Weights of a small transformer language model.
Size: 11 layers, MLP 2048 GELU, vocabulary 8192.
Architecture: LayerNorm before each block, no biases in attention or MLP, tied embeddings.
Training: a variant of Muon for these matrices, 590M tokens, 4503 steps.
MLP neurons of a small language model. Each row is named by its layer, matrix (up: input weights) and neuron, and shows model dimensions 240-335. Each number is 500 + 50 x the weight over its row's rms, rounded and kept within 0 to 999. Numbers have three digits each.
After each neuron's rows, "fires after" lists the tokens most often just before its 100 highest values on Wikipedia text that the model never trained on.

L5.up336:460456601520526566525457495413540494460537476584569483598482514412564542461575597525477492554457399556501440551476444440545519459504487459539426495589487373568476497495459564439467608503515514440459532443445478526479524506547657548507510595566539518508452421495539530561393487408461491503
fires after: "e", " R", "te", " Ne", "R"

L5.up352:590470506427541461455489541505433548582524511508448501479462509406586565535439569471502484527412437564512535641579497515502504473505465431586412510436442475454494475381418479470460465489415528506475474463478531466404468485461458386593491435387462504453471470480461416595471505475453564487
fires after: " D", " Re", " re", "0", "D", " T"

L6.up120:600565498557568468538554487552548544442520475513478595517476484495565545514507568585590534485524474459451522435475587517502534447461534508540494482465431401584420471471477475556486529479512571355554550526483435488507473548572479538527484506481499493563491567511421451498486531480464473407
fires after: ",", " and", " of", "ed"

L5.up1369:559520496570580528555452477443545503497477548419495445587491490539511457554506538453435513560599402561518468475465488475441437541429464545525540422491485534430541519494479423452490444617450487539524512511447486551577414492494453567516588522527545484438496567484466530548461496477564520495
fires after: " "

L5.up320:514485468521445454460552412453474505486453541455575488531549521518468530534571432506553490451494390504521493569578611470450421504462435458445449510531469521408521493490481474488645479477513538500475470488467472487519475521438492526568452502450518559450466432554543467511451399519499550463
fires after: " for", " and", " to", " ", ":", " Los"

L6.up1052:468461414532490525503545522541583470483624534465530556497433452490524481571483549471498498537495512565522537503457463544481502498474446496566467428484567533420496460525548529425392543452511493478499523453541552531549475487504468473471516410469529505528453486550534486451460534456460446567
fires after: "0", " T", "ur", "li", "t", "ul"

L6.up499:482472459587570563431477499486495517475484508381492569512414458505536493660487536515577590544486461517486524557557469541580473574541466493595432519480581515564489481488438524540433511460507552474445473460522448536528543559410481530397424604496446463533482466481521502573485486471444487471
fires after: " W", "w", " B", "W", "B"

L6.up274:526434495499372484466384502606562438502419433569504494484460537497502375571617519462494467528470516471535492430469466577486503511459429496390553448628521597454587516502512592480527576501544605529521431483550478448544502445542495601480460497448485467493458478536465510544452557514458492421
fires after: " the", " an", " a", "s"

L5.up197:499517520465425473397489452375565519478567517395554393519458449537473525500389528529439452472466457500570500474531537581447496570547471546526444556451449446472547491546484455446485414455439540474526456437507563471547483571404460530522466489501518500476497489423424496528537463578468461431
fires after: ".", ",", "p", "=="

L6.up1506:493531485502508397469458418577515553510540486570511424579515476535429515423449425466520567522496499500554569500517576465513478474494479467458531494521524537435497531368550567411544510474557434525526551538466502409545441502535573518575540500476523448536514448390500545516494490574485459489
fires after: " ", " |", " in"

L6.up934:557489514508559559442486468412547356446475498457575540490532525501483601443542499478444517469501525483557409545485434503481525503489502531447415483434517603500509499522402497536485499548458532480556429499446511405475389556506512554417536498462553487501524507515503530504483617454529525486
fires after: "s", "S", "Li", " Is", " Li"

L5.up651:534439524641433487470477478475571503550542492502458508449550463566525507581499517499478519490454496549409461528512560492561505505400439471488520493515468507569558482466515484502452484515518465488488524572491390450518469485463524499503505589506490556516546342510547472538394378483497538501
fires after: " re", " he", " He", " Re", " Ho", " De"

L6.up1948:482360525474512508575444475512535538485534457610520529469558549473556526537500521564422537536445435511409474541517530470481548454558404478479488530553476526514487470556438521455496465539472517515536470479511477448524575413629602578518469462479528448512562536470543453475486495446439540574
fires after: "s", "t", " Sal", "z", "al"

L5.up617:384451527430477510483468499468466481396508539450540546400580504490443546543508457513524570560516433483500478483414502443495440524432518491492476622561481532523500562440462516499481476489463466537488472481513475486495499523461576602528538479450586485512382476466524451509497526484508374526
fires after: "s", "ing", "th", "its", "ed"

L6.up174:567585495501490598476410509530566495416535486405568469568482472473469471600462496574474465437478482613514438422530502527473427432544522504507444457554487548437469435451512611565489441549471483391597534556448504474534443493528443460423563553468454437596513479514488510545534498488484460454
fires after: " the", " are"

L6.up677:496525510445550452508598452536518493552399466562444489415550486486520619394480578481517532544532460561385491595587525471469551489452475499537455564423490529514539547523509526479467519579513513421547476397388603504478405500550520571443468422476565511545480434516538399472484477527506555493
fires after: " Re", "1", " re", "re"

L5.up1456:536570493627452527516595471502473496519485450494494531476538506479473460490508541546499491505473384540543501467535513459500444458573506493477476570570475495442523578435561479491463518544402578528486506503446496563522456561540473425459527528456545503561485489581550477501508460478507409484
fires after: "s", "St", "M", "S", "w", "D"

L5.up540:448496512482454431440536571559467568452478444560491388469602575535460495536505432484484458559494487556477503488501471463478458589574489440532459556470480508464449458523522414530455452581478517447486501481470560488533439461458468518438469501457420575569510532505418517458500459514540442520
fires after: "-", "\n", "==", " (", "===", "."

L6.up1613:454533470531446466468447465468454479464500463502585559471493468442514411486383445429519481418567504534495522487495466457576447444519587542492584421400431486414476478591573555429536543416461495543574416567526474481507489497481507551449517493540499595613452489471448548457492559582457543441
fires after: " ", " the"

L6.up99:483470548509540430547499503599443463508500431555527535517423461453490518468565506447363388523529503507509507484477535536445533525406559525530472472568505578543566479389504596422457595478481616531488452448575524483483477467467530550449478474533585561507555531422451486592524475446514465491
fires after: " |", "e", "|", " Te", "E"

L6.up1081:501481667497564512604434520492550511524579523528487492550508502409555405491483498505486495616540482558492494429434522459570565547449549557473431385530516531470498441469547488449465551474548550505493439525579523506510551598436452595444467460407557484530441504472496474406538451493548528465
fires after: " the", " c", " an", "en", "ac", "c"

L5.up270:525523513462470541532524467507531494473582503464515512527536529490455498564501500454544474541414582479427483553409472492460435461505559419464536430431526460420472462481467531545481468582507466524450512491485434562430492435422566477525570505458477536458493491569537523498561493511384657524
fires after: "2", " ex", " part", " Camp"

L6.up548:556521596577477609649501566470506444502587488521437542517455508475448519475541594525561497466453457447514508497555468476530356522448483427497445485566527532489471513445437569544427469511421501445348467474475500478500514469555503576419511475600526394521412522551570505442458580472556485487
fires after: "0", "s", "S", "W", "2", " W"

L5.up1613:588583447501480483501438491538601511518535495444529472404461580531450454540560558503567610453447517440501490525409494559459445454529527512426552426471485480483491494525486395525522473560450596513532579466549485521546456493468468573469539441509553516472412476519594511544438471478405514523
fires after: " to", " To"

L5.up1739:511484570578457486422526478544456535501554430489515477449603518523543537527452504490414505519507511480468500574510469531476518462529532530444517625448588516590552504523522514497509488596537411494528525533454446515495520576495625390514541524447484499458512563479616580516550551572567532417
fires after: ",", " (", " It", " O"

L6.up329:536536584519498523516454516476499493472638563446518504468467540571472523517536520511417480420592392365449446510500493485529441473526500536425447584557470597420535502528438564463527372464489515513534501565599396512527548471478479522499522463440535469439517550518555551482473379519529420471
fires after: "s", "9", " can"

L6.up317:464491447534463506563501511531555409540554557513575544526471434488530428612433447592471464537489518516521510540560567498512433446508466479495590485396549498490539490491539475510587474460558476428439399478522435508475492612506517514504491503512493582409635479530520441542507544515536474539
fires after: " ", " p", " ("

L5.up19:501540513514532447544491490472572447459512486473513509407433476546487458529475485479510411521536465484575520516430506438567463466473576557419380525535511496477532483514568545425538517545500445485369535536497453415477529466470492558523514544493481550555533424467568488494510501455462588478
fires after: " "

L5.up507:502414464467530519524470417599541459476432532449467426515359472428552540585435468487456576517479492565552465478529501516476478490570466475470542523507469490432545484605517492450586475477533472544484510470526511458482528461437524495493451438446519601495431526535456454546433527487425544483
fires after: " ", "s", " were", " ex", ",", "C"

L5.up676:553533533515481545451521479490518481538530457468472457538559483484500522540459444461484549439606485490422474539473499466489465419496516493531457481495512481366495450416549433472483496508479551533516511554527465503467460509570572457480527480479490530478583456531495454545475516495442477501
fires after: "s", "D", "S", " S", " chronology"

L6.up1011:520533533533513537579397523506502461507526491488519377536542498482431583494396559499588417506533452406502466510486391466464562471440498488621615483474474467488535543506445518466575514495574548443559531524449470485503512572582490478575530500494456535480534638503440413534497532469531439443
fires after: ",", ".", " L", "\n"

L5.up1230:525495498449474430542552500556478546376571503559462495398539497489456486387561559426453537516546476500458512503516521556469484569463661465583577466526471503546562520444536519528536552477546568497550494416449403556502580564528440590414525559558490576438432544544543465502515542415517464491
fires after: " in", " of", "ca"

L6.up583:550423619524499464486505488513534525490630467550553404550437545599526508570466435489463423432474493528493444500479496448507421484525640487409501482544525438476603542567519565437523509453448555522408433493483466479495482482430482463542576458402460400507489563446553476477433463533559499473
fires after: "0", "9", " Z", " R", " T", " M"

L5.up231:476405478520562472468473473502558518582618486530489479500474516371452487504441547530500538466569486473523460502444562466518533504430475425508485448470503496469554466466536443398517569471537472501377581490522538569495496580475584482485492483533513489538464500492561571551478470459465439469
fires after: "K", " K", "F", "H", "S", "C"

L6.up618:466430464471454559473563516505464532556596521530458559462469413518470542470541544489481506497507489581523458508460468452513566467421611538464522496550418523469548559545496443436412492540384536467440453437487501561403536497499513556421502523484520465411542432458474391520462477471497452530
fires after: "s", " c", "t", " T", " Sa", "c"

L6.up1689:514565590555543435544459430481471487425541535486481555486468514536422416474528577439539462458524423517489512514537499501488554446558578507460552489425485475471539507464514477534463478459582548442547524490505561541503455443547493535463566524477556428455501491484522477524482509500507444502
fires after: " ", "le", " Le", " Mar"

L6.up1016:520501586499458508412529417479456475512460507543483604524463545476519501532475440521455480472494454544522464603485452446474498471567522532588613514521431487525608477564671514474481490442490446490551602403465489554506461475470421485611524529593547485484416385484538494412476584500578434489
fires after: "|", " ", " and", " the", " /", " in"

L5.up290:483537525471468467434595538453513450422547524476448496467508501446523490453433475534487387574447529389535479601511552573418463594519454489483435455557518461428544503558473450443483434530521483553478443516576475555380471502590527507518491466509404497502539489424483600463512487466547481491
fires after: " the", "The", " The", " ", " New"

L5.up1543:484435504501530474511515432477458539416555462537513450524446475596483502652430493525533417543513611567535504450527507521481494562521488546578542535640584518438576496474443556528501512465552517382442471469496537517472452522448471511495485533441503491445475435528468413577629565502555561481
fires after: "-", " "

L6.up1673:531508445496463524507452633508483366555514449573544407493475473516524562449515529466582565545543472516504571536514553466526430515470442537482514524514489449540496491461509548543483491465470511506451581482521455529429444446527453495547471535474431483492379456437492415518398571475558460511
fires after: " ", " F", ".", " L", "e"

L5.up849:535506638589539566389404506499539489493493492491591577529493495414555502534463506538465462521469495433431521513549478537476580504561508513518528494540496426598551554498581507507443510493482586517470463457484504486478518531552538515506511451433530461534557484475546472484478537523499575515
fires after: " c", " Co", "C", " co", " Cor", "b"

L5.up427:513474453502432475457527547461448496501479539524381466543451456529435555488488471392486455494525589518532513542559545510449530493484533469592541527556506534460536457476493519541452478572542466502446580489454458576548483509459528465483517535436540595586428482437413509551484495506480523496
fires after: "-", " |", " (", " re", " \""

L5.up1617:589481511460423400511505524435481426514571562470506477523484553452446525414558483554630449495551481459502450478569400528520461494473563480503396404573539451477497426408525512447475507419538506506562417387509500528523396400494536495509495446504512537544559489571549481565464531517536566559
fires after: "s", " all", " a", "e", "pe", "es"

L5.up1184:486474599484376467450522549533536489483497498553509569489535497414524537520500527498332492434493501483538569471493494549501517510528556593492499532401510501572426521497535522575533439484461388381457462526488453522537478525529527553423532542484538491533539517412455498404486571459458438451
fires after: ",", "-", " \"", " a", " ("

L5.up1645:508542514455520520496509467478576511461579478499550484525448522532484532471463555462540501626436544510563482445475495529467519515551459556429457506451641493525527479408554589448424501575463555484498472547584525517456519416483500459551532555561576523529600546518475489527455569489491469442
fires after: "en", "e", " Be", "E", " En", "es"

L6.up1001:537469448415501476523511524471494462516510493482501597495506500416572468574476522529478523517471521491552468446576546583439440431510465419483481655579540463484497540513552522432625558521519481542511502448550546429437511585597523400433473560453514422532446538480513476506476612443473532486
fires after: " ", " was"